Weights of a small GPT-style language model, trained from scratch on English Wikipedia.
Size: 13 layers, width 192, 3 heads of 64, MLP 640 GELU, vocabulary 4096, 5.95M parameters.
Architecture: LayerNorm before each block, learned positions, no biases in attention or MLP, tied embeddings, normalized queries and keys.
Training: a variant of Muon for these matrices, 174M tokens, 10675 steps.
MLP neurons of a small language model. Each row is named by its layer, matrix (up: input weights; down: output weights) and neuron, and shows model dimensions 32-127. Each number is 500 + 25 x the weight over its row's rms, rounded and kept within 0 to 999. Numbers have three digits each.
After each neuron's rows, "fires on" lists the tokens most often at its 100 highest values on Wikipedia text that the model never trained on. A number after a token or word is its count.

L4.up129:474459491494513481482528487524550495426477487494471513539465515523523509466495527504479518482485485505464459492478514531540472504454494506515519526487528508525470478499500484498535480502445513489526520518489496478496518502472484530499478504509492497483543481542506552507497501478508511481
L4.down129:501478553516538458509523499487521478584504483501494513470465484508512530510489489500547479487498530478499526509479553451506520501514445499510513514529477533487482498538534493529491527498554517535512509497520517506474493517510527505470522476492475488556510530507472508491543506493484491511
fires on: "," 38, " and" 29, "ang" 9

L7.up27:523475514518538531477469483465508462512504471513476473467513528534530549477527533534490515511534485452495503471476479542505490518515484487453536488523487515508547497540549511541505517464507515444509500477516474538483501524495537503468513486499459516495503479492531497484555464442533521507
L7.down27:451500546490448512513502500516553499545494496526501494524456507520467478492521510554517472521481499546480468527543494433508454478479506538522483496491482495485522507483459495530499532472502484504513477483477485442480477532515505518460502486480494500474481501500510449554459509529511520481
fires on: "b" 19, " in" 16, "n" 13, "ob" 11, " of" 5, "hen" 5

L4.up408:521497494504495508509523543499514503489524500514465541505488455527488515505490537525486486569480500507468468511517516535508480497452486512541541475534513458506472481530497499449481493506506521464505520499519516520473525465485464490490469482543497494499477436531447509509494526487489519491
L4.down408:466502452527545518447529514496489475531480504514492483496512517474516530518485493474476457493479473463508554460501520504506487512490510502498511515513538495526537440505481508457482516487522467507512489462480510515499499473507509541516535482491554455475499509514470520497506468506436496502
fires on: "," 78, " |" 9, ";" 6

L4.up459:521528524491474528502517505519487482503484492484510510487517552531462540489498496501481412471503505470530489487525512521463505518526485510457511508518558462487534484524489496552485482510523511513452522489496507496503528537485475466514499534460466494479502492513493515473490469485443496511
L4.down459:494472532488496495495504480539475488459466520465492502513481523469518481475488520466482530498534490469480494466485468509534501517479486567489516498494496512547452470513466520505547429493470543461504484481500458510526509539461480509492479512486541494497477465504506574492510525518478496534
fires on: "-" 87, "N" 6

L4.up437:507530527505498532504515497502527452490543498504510532520481518508489487497500496555521476493526515512537521450473492492481524481529552534499485540553517515518493488487508496501538493561515495496520524482485457515429495540528479491518508470462494511523521489495509471490498492491506482490
L4.down437:535558513525482478537494458519547520532550491470497503543520494515509473516531515513480485497520489495551513504486510472477488526519530502487498520502438515483498518447486492478480489522483526526538499460462540520482497526532518500512508492526468467533515452488472493545484490502482453470
fires on: " this" 26, " This" 23, " t" 17, " each" 10, " T" 5, " %" 5

L2.up111:503468523502512541506518508513496546485486513523488497532478522488514434521496532455527537486540499527473469494486489497495521429486523521504455467502513503479521517526479495490486462534485502508492495529484531461501488522485487524494556494482490471493501487473498481468467488506517464501
L2.down111:523525506496478519505500480478527496469511540508480461459511477491512507530518492479460516502474525550499494521546534475509533445534517476474507528505507509488500497484536499456471528499492492463535494521500507526495508461488481454500568532497466520536511520501486549472454459568480448499
fires on: " War" 43, " comm" 18, " Comm" 15, " war" 8, " Army" 6

L7.up328:515479522533484548491490519543465482506493500498489501521494479457512479501509486501540517514502462470527485531510509503455464525492490499490487469532511507489477484466543494520482511504518492534517488554490511494505526470526468495481502504438544514517560480506559464537470518518515490520
L7.down328:494497514495446437502492453479465488496533522515496515503503484486506517467470490476514508511480444527529513500490485478496466474507503497538489540492514493503472509511546463502532501492534512511499490496501465500500518514514489522498495491531500473561470568531519574448519513532475488514
fires on: " |" 21, ";" 9, ")" 8, " to" 5, " Apps" 5, "i" 5

L6.up202:522515471486518462503492541541493494497515515482499480522476480497468488495498453486531496490541486513494490518506482508453489472473471481541514507527503491542520537532527496517513454469483537522475511468516483497442472489470529466504491464520492530493496525454487528483525552479500485545
L6.down202:490504494523502488514514479515524499487490489519516534483511536535544456465517523549447492514496520486514551521481516538513495470545503526492467577482516455470536494478525485510486499506510465510525459468505521514460544498505518519536466474453483473502491520511463525467525464508496500495
fires on: "er" 25, "," 13, ":" 6, " player" 6, "her" 5

L3.up310:504509473474484508507493493488517466470535505516504500514492527522501514482460483496466502510526490536531497471505476514513471517474513475499491492545504506539459464485525559566525501525510539475485493470434534501535476482504492516534503503470540508506531503485531469450489496510481502452
L3.down310:503518521493454491528533496497514532470514518489507517466516499492521501531480502518490505511506492518487516530527497484483461466485487521517469530498478514463512534513499477452481475515484461503470525462505508510456512491525461497542500490535493534519511501541496497466504514488529513549
fires on: " Bus" 20, " Grand" 13, " Bro" 11, " squ" 8, " lo" 8, " La" 6

L3.up336:509484468468505533505457495454474539494514525506507499533490541461529526469479513514511455550506474513506513515505511497521532474524493465485460480495440481486495590538500445488489526477528489479468486496504465481495470521530500535509503523495501494458528505484451476493505486497510482506
L3.down336:513530473526486481523466529474481508515496532518493491484496506500541466480552484512525498532447467488532557504525547515457501526484454537492476482491493476502519497480512464480465534519527517517472481472503506459559461489517457509555492454507468505476507486500484504466536491489502475495
fires on: " P" 51, " st" 34, "St" 6, " US" 5

L7.up337:496480435547487509522540520480455490530468488457513529534508501516467543492510495495497482503507532507482521497554482490525457517476487509501574500520460451488477512503531548528525496480453491496495532485494541480554508505520488486515483495498522471491535499507472520488430490483449473526
L7.down337:512474468501520484486537488493535514561525469522518499511511497487467472497499476511473497494526509523483527469520490457519527436510512482526497495540449518489505491526483465507499508529515504520446488502500492435496540467509502494547495498525499492504479479500446531500539491532482468524
fires on: "," 22, " c" 9, " would" 8, " was" 6, " to" 6

L7.up327:491472554524485510552481535512523512453480489504483525509539490513507513468513514489487522506487465491454492473533503511540491533557540459483481508488479522467451516481476515501503477520484508522532525512514484496486479533490504492506446499464481538505543497487507531501522479508467543504
L7.down327:524536418506511472537473510461522491485493474447495485462506490460531532481524516528504475487502511460514494503502503544485523464501485526488518501516514493535457524546506492457488493493467503505509546475509500484496521486468512510477523485511533526479453468498526516516506544500525443527
fires on: "s" 63, "ies" 10, "ers" 7

L2.up13:489491510526489500476491492548472499480520496502503500540500510491493485478496508473489469486542463493435506436468498507494470461531484469515518489509470506518502482472482508497522475474499476509537534521521468495497522552498454481465481476511516500527478521548549505524484481485491474518
L2.down13:525484439530494488537482550478498544526534518538514491483478506530535487490507489486476451547491469493481491492496471512444507467483487505527531509527466466479468485511457482518500494467468528534498533523513457487501496544507438529523499488474494523515462529507493503506541509523520474533
fires on: " or" 62, " &" 20, " and" 16

L6.up511:549485474516498483482495529528480540487496521519503464507486541486506521463514462488477515487549491460536475537512528493509477525491519454488522494515504481506505489512477493523502465520499460534484522501529492508490535495523449514443482518532493477503477499482486498500506449515474513500
L6.down511:497513517516458485522518538472487458483508463512508475503505500526461498526526485520509541497509528518531513485501452494519514480501502479492498520456446502475530526512544481472542474480520516509489559480525500510502498453509518459457484456463496458505531508423525457466481498507467535476
fires on: "us" 23, "es" 12, "s" 10, " first" 7, "." 6

L3.up639:510476518500497497516523484507463507486537522511512422542494545489526506467508518514486467509490488489472476518535482465534462501505477482483502474536467470520529531503480542448492498477504525505495485504521500487532519532515492511511488461496505521481517467532466496487508467449552501514
L3.down639:513486492519425495488519487519496501503497527510504508469470519492510517512492522507495521498501533468531458532487502464489525471443439448531467482510476509500529519483504514509486489480499512480515497511474526491536499481482507514543521558510491563536513529479547480441503493500491490520
fires on: " St" 23, " No" 20, " &" 7, " and" 6, "^{" 5, "St" 5

L4.up151:513492565525472530548513480520492457473481535478506494477515492463493559486482529478501476492517486466462494520491514517510503519499486527463519503538472490489531499475487481515477499511493509463488508526465535520522502493470499535523500517466476466478493518513499485472543498495501481498
L4.down151:488497459471445571520525508520465507521516455508492534460513488502514486520478486452508469528469476493488498486482531518488526479479499531557469543511505470513501478480512517431489524504493535496479514472495478499507488484484517501507538481490496476474533543515538527493499502495503458459
fires on: " |" 58, "-" 22, "/" 4

L6.up26:483509468490513522470476480551533474532479504501508509523474521462523508462493510456525524423546513512487494469498494485521473473483468488525508528484461481504510503522509426510474477510543468468524521522484474542477462465484534527510494501501523513475505491495538534472456501507476497477
L6.down26:522506523539518548540526464460473476550529522533490497462458507499486464522505519501519474496548478470510503483524487498485497507520472559502523493512492509499511471518527514513509524490547531511508483522515457505488470494481532487528477478497481529519490525507511518457497495513478522505
fires on: " R" 47, " r" 25, "ist" 12

L5.up373:488515531520518488505504510487466542479537493503502507514444477413540521490473499526488512487521521542497485489509496534510471526495519536506531483500480534483502544476488506481511461495506484526510483530486476491489496538522472475489494495511509475515485507515501510517491484504525465500
L5.down373:505484512502488510505515508505511533499480502491482452471535489525494472482507462498484504503499495535505455532537520479456530507541464476439523488533471515493519488476560523504526514530543497521484522540563508451533486488485517515529517499487520471511482521483508510508492512508456490518
fires on: "as" 26, "an" 9, "a" 7, "o" 7, ":" 5

L2.up85:531528516503444521491461480476518533559538492546541497502469510506508493510498492490475504464486485494516443454485515493511530496492553537516488474455503524502477491528474507506490458481495522472512432507486509510518484433489523516505504528552511504516491504485453489495521513458486509522
L2.down85:478479522478462528541476499541518566490487505454480522531514504565530503511565520476485430488499511503497494496509501496522477474472474455501487519462543492492505495475540480494502521496487485499508508530479491521491417480499524439492483507510513466482472488468473516540525503454501523507
fires on: " sup" 21, " comp" 15, " sub" 14, " main" 14, " (" 11, " central" 8

L3.up186:476484528528481551522514474487512542523479508542505500454495479525496497481501492525490552497532485518493498499502464510457546467484446503481529512523504504543487491508474487458488488451516545497496536508501559525480465496463520452514447454492587537469513508539481489521491517493503535521
L3.down186:498511492463471477490471462500500452483502531505510489488475495492499467505503512518527492519536502460476516501495554507507484495519502494555512529522472498464530483468532542492495483459538499497489476525469482473482519456464485500494522502506496510484486527480519535470484511510554479476
fires on: "'" 22, "our" 21, "ver" 6, "ing" 5, "ious" 5

L5.up501:514503534493490506515476486568511515478498492525469479479501472462513511493500464526546542544476510496496484489522476467476488510445491533509493516571523504531572528436487479489499524485496498487499480510506479480513457522422520522496529555482546515470518523516511525521451479516533482480
L5.down501:506515504510467473509486497510500510530515494522510491463509473496485425521459483495564506512468506500559536472488512479484454470443501553557493512514482500490503563523506463518493546504539457503479472511498529488444483502441526486505473496489520497499479485481502468481479494498541501513
fires on: " an" 42, " An" 27, "uch" 5, " Don" 4, "eral" 4

L4.up247:504478491504445475497484551489522537479540481502494496499541456482503450488506476510516498493494529467467491547562530478501498535505466495497554518507533458496551493539504482523446525531505492507544498513477530490551507506463518479507511486481497496484541522488501482498501468505531505500
L4.down247:441470517500550451471523501482502516483504506508476506459486503525519494492529519520468522478475490517501460494477462486514480504518485486489459471508464482480466524499529481509507534521491489454520498492437484505511493516541476480503514516514475528445510461520545453530516496554535499464
fires on: " |" 53, ";" 9, " 2006" 5, "th" 5, "58" 4

L5.up403:470515499518485513504494502509513489473507486454491475547541519489490509446503571515548470508495464485479493511524547497500466483500522498512452518509522506493551501501500494513479528544536502485483524500447510486509494524490511518511496524480453511541520510517534519497474483516501482524
L5.down403:554491520497473473498490482493457532510502479472510512495514538520541471493490454465444531516487504445487483493485457488555505542465452524484509485489450559539478488504489477514500498485471533510493524459531534525477484498489462531492493500501520537509473506494525521475520515497526531496
fires on: ")," 33, ")" 12, ":" 10, " =" 9, "):" 7

L4.up370:483501502497472477483517500455445550510483481503556544486523503494539484514489504502472508480465490482466495530482545456453557517502496505512485483552498490504556501530507474513483498479505501514471497453489532480517441488487534486466474490503509514505502487502474539541503525492437484519
L4.down370:441493475484507491493527484527533502515520521474517491468498493547478436498518505559476494486497513448508527503536479525456496487503509480501476497472525493416513556485520481500472500505527470479504516559546536543507536450467496481498503499492482517493463490502485513501517486524510438501
fires on: "el" 20, "l" 9, " =" 8, "i" 7, "ou" 6, "e" 6

L4.up166:481467540477502503578493516461482510515460463494539499480496493474506475475498503479444488472512507457505513551455515492477515466487497488486506457484507507539467521547486492529485504475543495526512459488453483482507466523520449502485493523535543497489527531477493505496486504504467500443
L4.down166:502489458516477489446504514557489484498502489472488494483508540514513518537490486518502511530496504486491495506522513503465478510500485477506462511504477467419496548473518463493501507529466470535525534508481477533497507508453516552515539530554521508485501503508527495487538533494483488509
fires on: " =" 26, "ir" 7, "i" 7, "ast" 6, "ot" 6, " Fre" 4

L3.up372:447517480448492545496482532507515534505504490485483529500522513472466527474504513490468480454476511550471473490522556490460459482500492533508501485499537473495542503488502512498502520420487481476477519532497505452503491552530460497491492471517565532529517511514549496511494524545501505532
L3.down372:474494477452500531508467516508492548476509504499477519509456540505508543492485482472469449483503503512473479478487528537455534504480509495481534539487525512493500499516516502500516496473464477501542536528472502459482481464459488468466483517488517516506474492452509525478456507550472477516
fires on: "or" 95, "\n" 5

L3.up552:497513527508523514519454478491508477521532454470518501574491508494502555516503463476526513515548509528488492500494475475476479488497483486564480509512492448467518511509488505523501482506520500552524495536475484515476498478520481489504474492472521535511533530500540527522507511505510522511
L3.down552:471484536445502544506490490519518547495513494471488506509498475474521499520518507499494465514511527485564492467476517532521527505439490520564553506509501456465513520534500534488506519491484504480545499475482498530507478520550510476499485515533470536525518521469516510505484499490492515480
fires on: " r" 76, " gu" 12, " wh" 5

L6.up102:484485504550470487461486507496463492554497464472503516500530530544456527561498524485447479482490442550482484450499480538533463515485475498492512495519485500507500521493491481495507467522498509514525502475472509491512494508479534499545466559500508479494483474494533530506480507488488530503
L6.down102:511497483471465490486512447522504494442517551521512508486522483508509498524492529476520481516504506525534485505525520525461485492494500494511519495518506495464513457486474543548489468528490512477462493521500492487505523461461482483456534499504506540560518444510522498503494491479524505505
fires on: " " 41, " ;" 28, "," 9, " as" 9, " -" 4

L7.up579:504491524520507522534503502517451504475507472497499504558475514508502537532471485486513555508511484470519457518531512509487483527515533515453486502466505502515506531451487519498456531529478457476501531525447498491447471498500548487514488537513527512519518490490487546518490464487510521512
L7.down579:503501499521482503492484534493490527533476530514530504489496515442500474510493491498509473462559475493461556509469496518452483445523518503510497524568537530488497476530506493511496493504529546502488520522514484514473522510476483534490519499491450505485500505491519461487532485491490448468
fires on: "s" 20, ":" 14, "ic" 10, "es" 8, "ing" 8, "al" 6

L4.up100:499550507498510490494507510562495496517509469518519543526508517532486503479508553510482471467482470499487481502466531490505453490464509490472472504469477493511508513521503484515500462551482461505446488502453491537489446529486488480468456506526512533509491516477511516486510512500513495498
L4.down100:507480515483489507507540498487548496490481489521544545480503519477549434494491520549502465508465474487505506487521470505524535476480533445508561472518515482533528462487520457522439506449492506496464512491531489474482498474494460512487525474489524491507551510524479446569507461538502490520
fires on: ";" 34, " but" 11, "," 11, " en" 9, " and" 9, ":" 5

L5.up102:467521507481501483505468505525512496525478478487484488484482528509477503513455500564530507496481494522509544500505524509494482509488509500486532486529509481499499502485511501512530477510501495481484522499505511536500541519460525541510500534509501505447540491548498460526492453459554481479
L5.down102:482495496465514539492512441473504501520513512486474471462532548487488480551487491511505496469493477490501488504457475494479479502456490509488526511466538502550486506516526490482485484481501475507478471491520513580549511494488483516498516510502507515507489463442486501527512518515521499539
fires on: " n" 31, "i" 12, " N" 8, " career" 5, " " 5, "er" 4

L6.up558:496493518499509557491493520449498509499518512469540484409493552461539495517507490501460543492490488518509539482516522510481459538460537518477482514490483488467511528502490499530508516536506506481498535499469515533493517521499481460499482516480506515529474491492535550528515495485502479491
L6.down558:522487491475502503497531542499489542488529540520505479451531510522458520498459517496480495524514506547493523533553512435503506455461447492466487535507496536469510461545513490496512512483504482480476489514487503503488507517473506477511529486489537491441504527499504517514491515526519505495
fires on: "a" 38, "an" 14, "i" 8, "ra" 7, "o" 6

L5.up223:437472480494520501481487498503497510489521472494477535504496535488477528488497534476439534480497526491532470498516475507435461475509521504484508527482516466505502529505453500484510485511499460478506473530488482532503450507467523511480496475487524531471512470504472507555537545560521483488
L5.down223:507528520486512516501476513503504533515484500490552491496541505503521463469536494484485513485522488501493463532491519506524518550498546444512525502496509502484517504496448507453509463469496514530502542514511485542468521493494515501481508497496547491448484511510494493454537487490483498510
fires on: "or" 32, "per" 9, "acher" 5, "ister" 5, "our" 5, "ish" 4

L2.up210:491493523488466493537481481444470490472542502481480487495503546470479510477491507460494465510532544450501502515540522483509480532510517538498522470507523496511512531457511503501517515504509483510465515495500468473566476492507473489540507486467518463485556502497478508514480488479451457464
L2.down210:453515473481485508520475547497456506510510535511491516475500517467525512491466499470495483518502514513497523475502533504456492500540517539492540532466509489516501509488516500457514498558472499511438501501506498458525491495506440479494516546511541491525504534489522481539488495509457487452
fires on: "-" 96

L5.up410:470486532496489499521485546518521495469529509493498515500490459544502494511519530484480465523498497509498472433486479481517543514446491512503503531481514473516501479510489479497489477500514500530518447473471512469492496552466477483507516502506494506498474505459536505470474507507459504466
L5.down410:547467530525491522483500509489499482486525520480480509481448518477492497507495519484512489488490543479464498535492511522487513472524519492472494489521512480499508470495484523506478474476503516501505524496534505558531504474498477502464522503509491575525489473523466515483491546501510536511
fires on: "-" 35, " " 9, "ial" 8, "–" 6, "/" 5, " as" 5

L3.up116:530504531546501484490522474523529555488520485532516531520522547475469494494523554455507507494470538518442529479513499513510480473458511510520491533495471435491488505482457530514484480511521458510486476451490510501495527535487487501484470490508510483504465483515476535490502500504546496495
L3.down116:539498497552500494487509480542523521523472479536534494473467509505517486494496516493544512482499493508495452491469520532527490478470514474537505478527496516472491509487475467528485493490487494495537556552500454463517513522516463522466499491508514518489510483525501432475534499572515510511
fires on: " and" 64, "," 19, " s" 7, " or" 6

L6.up591:502511527520484574491531478495500521512492463482507513502515498503453487493457505527501536484489533432537484483503467488556471532489506521504476470554528441489548530512535484506491474507504533500458509504479478513514490532469527533464513459498524483469508517494502501575513488449499469489
L6.down591:505537546523525501520473495480558503544474492494527448514495469524504482503575488494497472476488471489460575501534479521501497463480484500481515524502490477511486502540505505526461485465485463447524474496491498460521453523470488496528500469526465479495491471449531469552489468492513494466
fires on: " in" 40, "," 18, " from" 14, " of" 8, "ote" 4, " March" 4

L7.up197:539461499533460544520475502487479511460483527538532542518497540502492475518488540567468482469500489510501470520523496520510490516480521466505499539488513520501490457516508490477496500484519486512547496540523469480507484497470472545466493487534452473491498508500475483544493486472509488480
L7.down197:559461470485497486516528475524511473494509443519500516495491516535478540508528475526502485539494474466483517492510429541507481499485494509503553526511470507527516555486516523487557469516501525486488460460481490520479454477476524460483534483513486485528488487507519528497490494518465476544
fires on: "ly" 26, "." 16, "es" 10, "th" 6, "ets" 5, "its" 5

L5.up165:548541493501506475532509473510515486510470496487517478465474483426482448487487563510530494508525509514491545474499526521508477511515475498513508513492485541487479471511500488551511501488527546447489512515476489488503485490540561486515474468471498475487454525533537525505474511469504493524
L5.down165:536548495533478505528482476482489519429514536548501527498508463536481471485493503481463519513561451525524478453515485490523516467493478476514484479509499528476475482503498462504505490468486507520516512506471463460472537455481525514532530508485518553513517530518478522494513509530485471494
fires on: "il" 23, " R" 19, " G" 15, "ill" 12, " we" 7, "all" 5

L2.up491:511569502548500494465486527537542482518496499506486494507502457465478510475526510540498462463527475508473517522488525524493530494489496497489477493493488504466493513477461496509513486543555498497481530523466481458476498527520510474548519471553509476492530472477489517534470459521522499489
L2.down491:488493523515473475510505496495533533496521500512482523499505525520552479499560480528509477563516518469530522481502500497483492528509475521437506480515523512477480520465499522508485552552466466522497515498511539480499497488504451521501558501514515488560542436455469534450478496529495487477
fires on: " this" 14, " announced" 12, " each" 11, " This" 10, " test" 8, " television" 8

L5.up232:420510478482466465543516486529549470479498501504525470518501536501509507498557523477480518484517493491447475473488459475514485486500502525520486502505557526466526440518483473503525492549516499541466450487502473490521503514446511462549485514490492509481543486546507527519465479497500538496
L5.down232:503519467509529503536449491506518496543493500528494523462492548504448506513503508439507483506474524519499504475521512508498502479520490524487473504514496498530446541480497477539510465532497487482476518490437505455519478517462484525501505552512491534532492494495563507507530467536481517477
fires on: "-" 35, ")," 28, ")" 6, "\"," 5, "," 5, " Br" 4

L3.up136:498525512511496515508491511509482511440519510488496548459471500531501494530497530451555521459493505525462462474503513526468481516520543502520498487488491444477518513515505459525506476461471512533498541534530502469495485511529507514491520455502524540520460468479485503510494505513484489493
L3.down136:495522480501507518483466478491470504465514522493477540475503554535522502538481501457497507481491558550502464501514493507472527552485496496482476512516538526494501482539487542469514504510507498454482489498493505459504514469496496508492504487469494557487485495467507506472506496515484466518
fires on: " K" 34, " v" 19, "ord" 15, "or" 10, "inn" 9, "av" 7

L6.up308:503513459524417505524465499490493506494535522535469518514498537486510471516522486515502520509508511485473459540482529471557506481463511480475460519450497520495558471547523564521512497467447466514543466507502543489507486520453525507500513494474522509504551498489534480547480444458475462489
L6.down308:479519492500530511485477449490493523517539523477460486480494487494491478460474530548507481506511505510454523514518502500494518506504495524504527492528529506549460526523497511467505487546480480504490471523448528452491481456490496481494527516476495524485514445520501513527471477487489522481
fires on: ";" 63, " " 23, " ;" 14

L5.up493:472487453528472518483505473484511474489531488497529511484518508481494500500517511515520509525470515502490468532516497517518561503457532469546485490502514490479497467510508496507450561452502441501514500522510511500492484479485472495554488459513451519484506498493491500548491517514438514504
L5.down493:509510537495525522483502535507474506501467516520510471520478486526476492499493534507477457512532491523503505495476484489500486481497518494426499531490494493497495542499486544476547477509456514513509519472440488484500501501494484504458491519519552470513490531559474501467480466499515531497
fires on: ")," 36, " as" 15, "," 11, ";" 8, ")." 7, "As" 6

L3.up576:489493524537460509481512493512496503492511486524505488510524529492480487485481539519497467518481485483521530524514461509475467528476509505455521514465485510506522510515479528489484468479553457489478492463455492496514498476476489516468455506456529473491521495515544498477482486492528563529
L3.down576:542541500484496494458489473458525520458524475544483479480532503549498503508492525516478516491526484510468489504498512471480494476503496510497456512507469528501483512518515524477468481527534505470526546434467520527497456502531487497477474463472512518524541511564543493512463488479495556520
fires on: "." 59, ":" 26, " fl" 7

L6.up44:496513505487521523511503505494466518507477503481513492476499499486513513508507490510493562487510511542474473492535504494478521474510523480478496514481512530493464502488458518499478489503502475515539511510513438489448496510525491489500515512493508577507493493501493522537493512526490509529
L6.down44:492519492506536477490531524504539490544478518522492491505507523498537496473507502482486481491483472489532476532534511561475475461509510484472539450496491521448478491507499531509532498508513496497520513514439533451500487463477517526448512523529474473555518511520515503526492467489528511502
fires on: "s" 26, "es" 18, "ters" 9, "ers" 4, "iers" 4, " s" 4

L5.up544:504535502467508517498496499494500494514516509512510529505524538538493489478491529528503486506501481473528495496475528517451479526455525513484483476510524486481532529474455540477503462512511510537504515504490491486467507526500448533477517522480483520497483480520531501497419511477490514496
L5.down544:545571527516511506482468509509492450504545503480498477568488458452520534474464433492489541497516472505518501498485485518500519475484471509465466523525475513502467509523505494515482475466469496491499451516495502475512470492535502518463528458499484552444497519503517508490515503526507469527
fires on: ":" 31, " of" 16, "-" 7, "." 5, "land" 4, "ground" 4

L5.up175:525499513527538516532502530491507510432523524463487478531466490511509534480477500534497485490525451523467450486513493472490518477510509470482445534501512518541514497471515544523498490501530537484493533516487519458465463473486492455477500528502503532510497490500517499525520468469506492508
L5.down175:471524514490500465464501492461542498550532491544492555464537533502570510510515478491475511492509515522481526508473477528479520512500446520488498485482483506464557522521486487554485495454501497501488520497474496496448531492472449504508491476485488500460507532502490519475525504470519493485
fires on: ":" 31, " were" 14, ")" 12, " are" 10, "," 5

L5.up168:550513502524468506504508496531482522467500476518503499530538531471532486480441541509469521471469468494523555559544484506501460529503486501510478523493543554497525500499503452500496508492502510488489451493473518489503440501494516479503481517485528478548506490519508515480493517478517488522
L5.down168:522486504502478520457505523485482519491497518520475480494465510514512468453491496490473496487505479509513517475510549522481482495470511472516536480525491544527462488520516495455473518502512524531468504490469507493502529494544516544474487481484549496485534499515479503524508506523518496482
fires on: " as" 53, ":" 11, " de" 6, " e" 6, " in" 4

L6.up402:516509483505491501501458474546501519511487477471514494507432491473482473487505447484504475500520484528513505468530472486480503460464528511465492508506505514501488519499498430543460502530524491492513491501556492518524481524525506515540515525479457524525525504487477510517454482517509523469
L6.down402:518515506494490450510552458525528496488550512504470469491507494477544508496506488457527504493494492505495486475496519495515525503470516495482475515525493522499460519482473508497513531509512509561517484498475527506493476489467556509527495497495493514532491526538503476473506539482479534441
fires on: " of" 18, " Br" 14, ":" 11, " R" 7, "r" 6

L6.up278:483510482508500495474530555480483478535521489477522502529481477457462484497489458506490512508521456464531484525520530482527499531489493455553489529507527467476476487474524520499493552484500458467483503493480523434551527473525469484481521531480547502532504512476506457461510473530516485518
L6.down278:477477523508495560488517479486483486482543523497465537517526497472508516532475446514527511506491492514498507503473505509491515483449471532522508496465491486512515496549485457490525535472472488520487487500492510511503519548542520499477508491478551488514508456494505529471494515508506462488
fires on: "o" 23, " |" 15, "a" 14, " r" 11, "i" 5, " ag" 4

L4.up335:483477491488499487503533503538531495457532528515502515485490542475476502480546513487471448501473483494467453540538527481570510500470501568489514504471501462526483505478482486482477496438500495495522513494567473537493478507480518501549523514490504491502508493537478485568522478490454472507
L4.down335:527492477532481501501481512509445507518483523469499517497507480570478499478484523471510482531523495465497484440504488508510519499514464527531537515507495501491486509478529555522514522456485549548519474475497503487526524563464487512511484500540501490490525547512494545473501472481441535473
fires on: " to" 30, " +" 19, " and" 15, " of" 14, " from" 5, " or" 5

L2.up160:495500496468513503512473487502442473524508532534500485515515516535511548504486491489492494500503486513472482493546501503509514475448483454469492532525502469514523478496454472513501506496507498492479494518465461510505496517511504522516510490530498510482497501520465520515541508458511492495
L2.down160:480509515470503484486530465509457515520484496500520520515498536464508455485459501497517488541466520477486515524495522509531452511485480473530480489499452471518514526499489491537524489490465517509506530464550521508507474522497472508515479534492510502495499478487505480515497493461517504461
fires on: " St" 57, "St" 24, " st" 7, " Sc" 6, " const" 4

L3.up40:497521524504512484476534534491498505532487483511573497481515534506504464486522501498507486527515515509460527457540529448511473527470553511426514445497455512493502505473459501495492497510501516513482481525532489487444515444511554530557511477496449520470498516494516513453540527514459495495
L3.down40:498482497505488518515545486500476463466495492497518513501447477526537512484508522501498471483525442525459533480508535449497524479527501488529547486518471518491510481496462524476465531528504493513526524509530533521494536498501542497532482483496492518502482528518505493489514532517470508517
fires on: " comm" 27, " Comm" 18, " Oper" 9, " served" 7

L4.up272:510540487502525478489490486508551480489512469418501497546505485440477450495493473532502487500489486459501498461505495518531461506523509497506508448537498537529485511488472493548517508505508577484496464548525491490474490471514520539499505488459525516498507518475509518522498506467502539494
L4.down272:470527473534523478505477546499520490515543465523485500491502499485487517512473497473516474504496484460519498497487488499560499490508494508466524462517504503531512456508469497504538556535512560515494502544461467476503504513487493478532484498476466497484506488484509488504474510520513529461
fires on: ":" 26, " of" 20, " from" 9, "ities" 8, "ists" 5, "ist" 4

L4.up344:538505470527468494491544517470475515504448503514494533507505493497457457471503514501476473505538483511463500485499488486497468505484516479507484476522487451523508492503483494545515511506453510518515558497446526499471484542526482508530474533512547541495521511548534506505476501511512527493
L4.down344:513539532506491478474495493534522508510469496508522511502514535515506453538550484528471507468515496523474461559492509496514486470487472520519514482491472495483508456498514490515487498465447506528502485527481483509496551475488460516487494499490548508565454514498489523502516500524495486492
fires on: " and" 56, " but" 28, "," 14

L6.up250:493517553521441503492510484529498497518494457510481485489476512516470507540473510489508447449509496515511540478509552508516527508499474533535509533498486490512475544509481464486525489500521529504483535445493479449471448501459477450520472496508480507528516478524537522486525522502476518515
L6.down250:504481494482498509478495498492506505501500492445486546476572533522519493538525471483510486483497482492512497483498495533503532520462461481480526491512518503492503487519465546502485492535517499475514524512498517477523509495494515523482517516493522511508507495481506466530504491501456488483
fires on: "." 67, "-" 21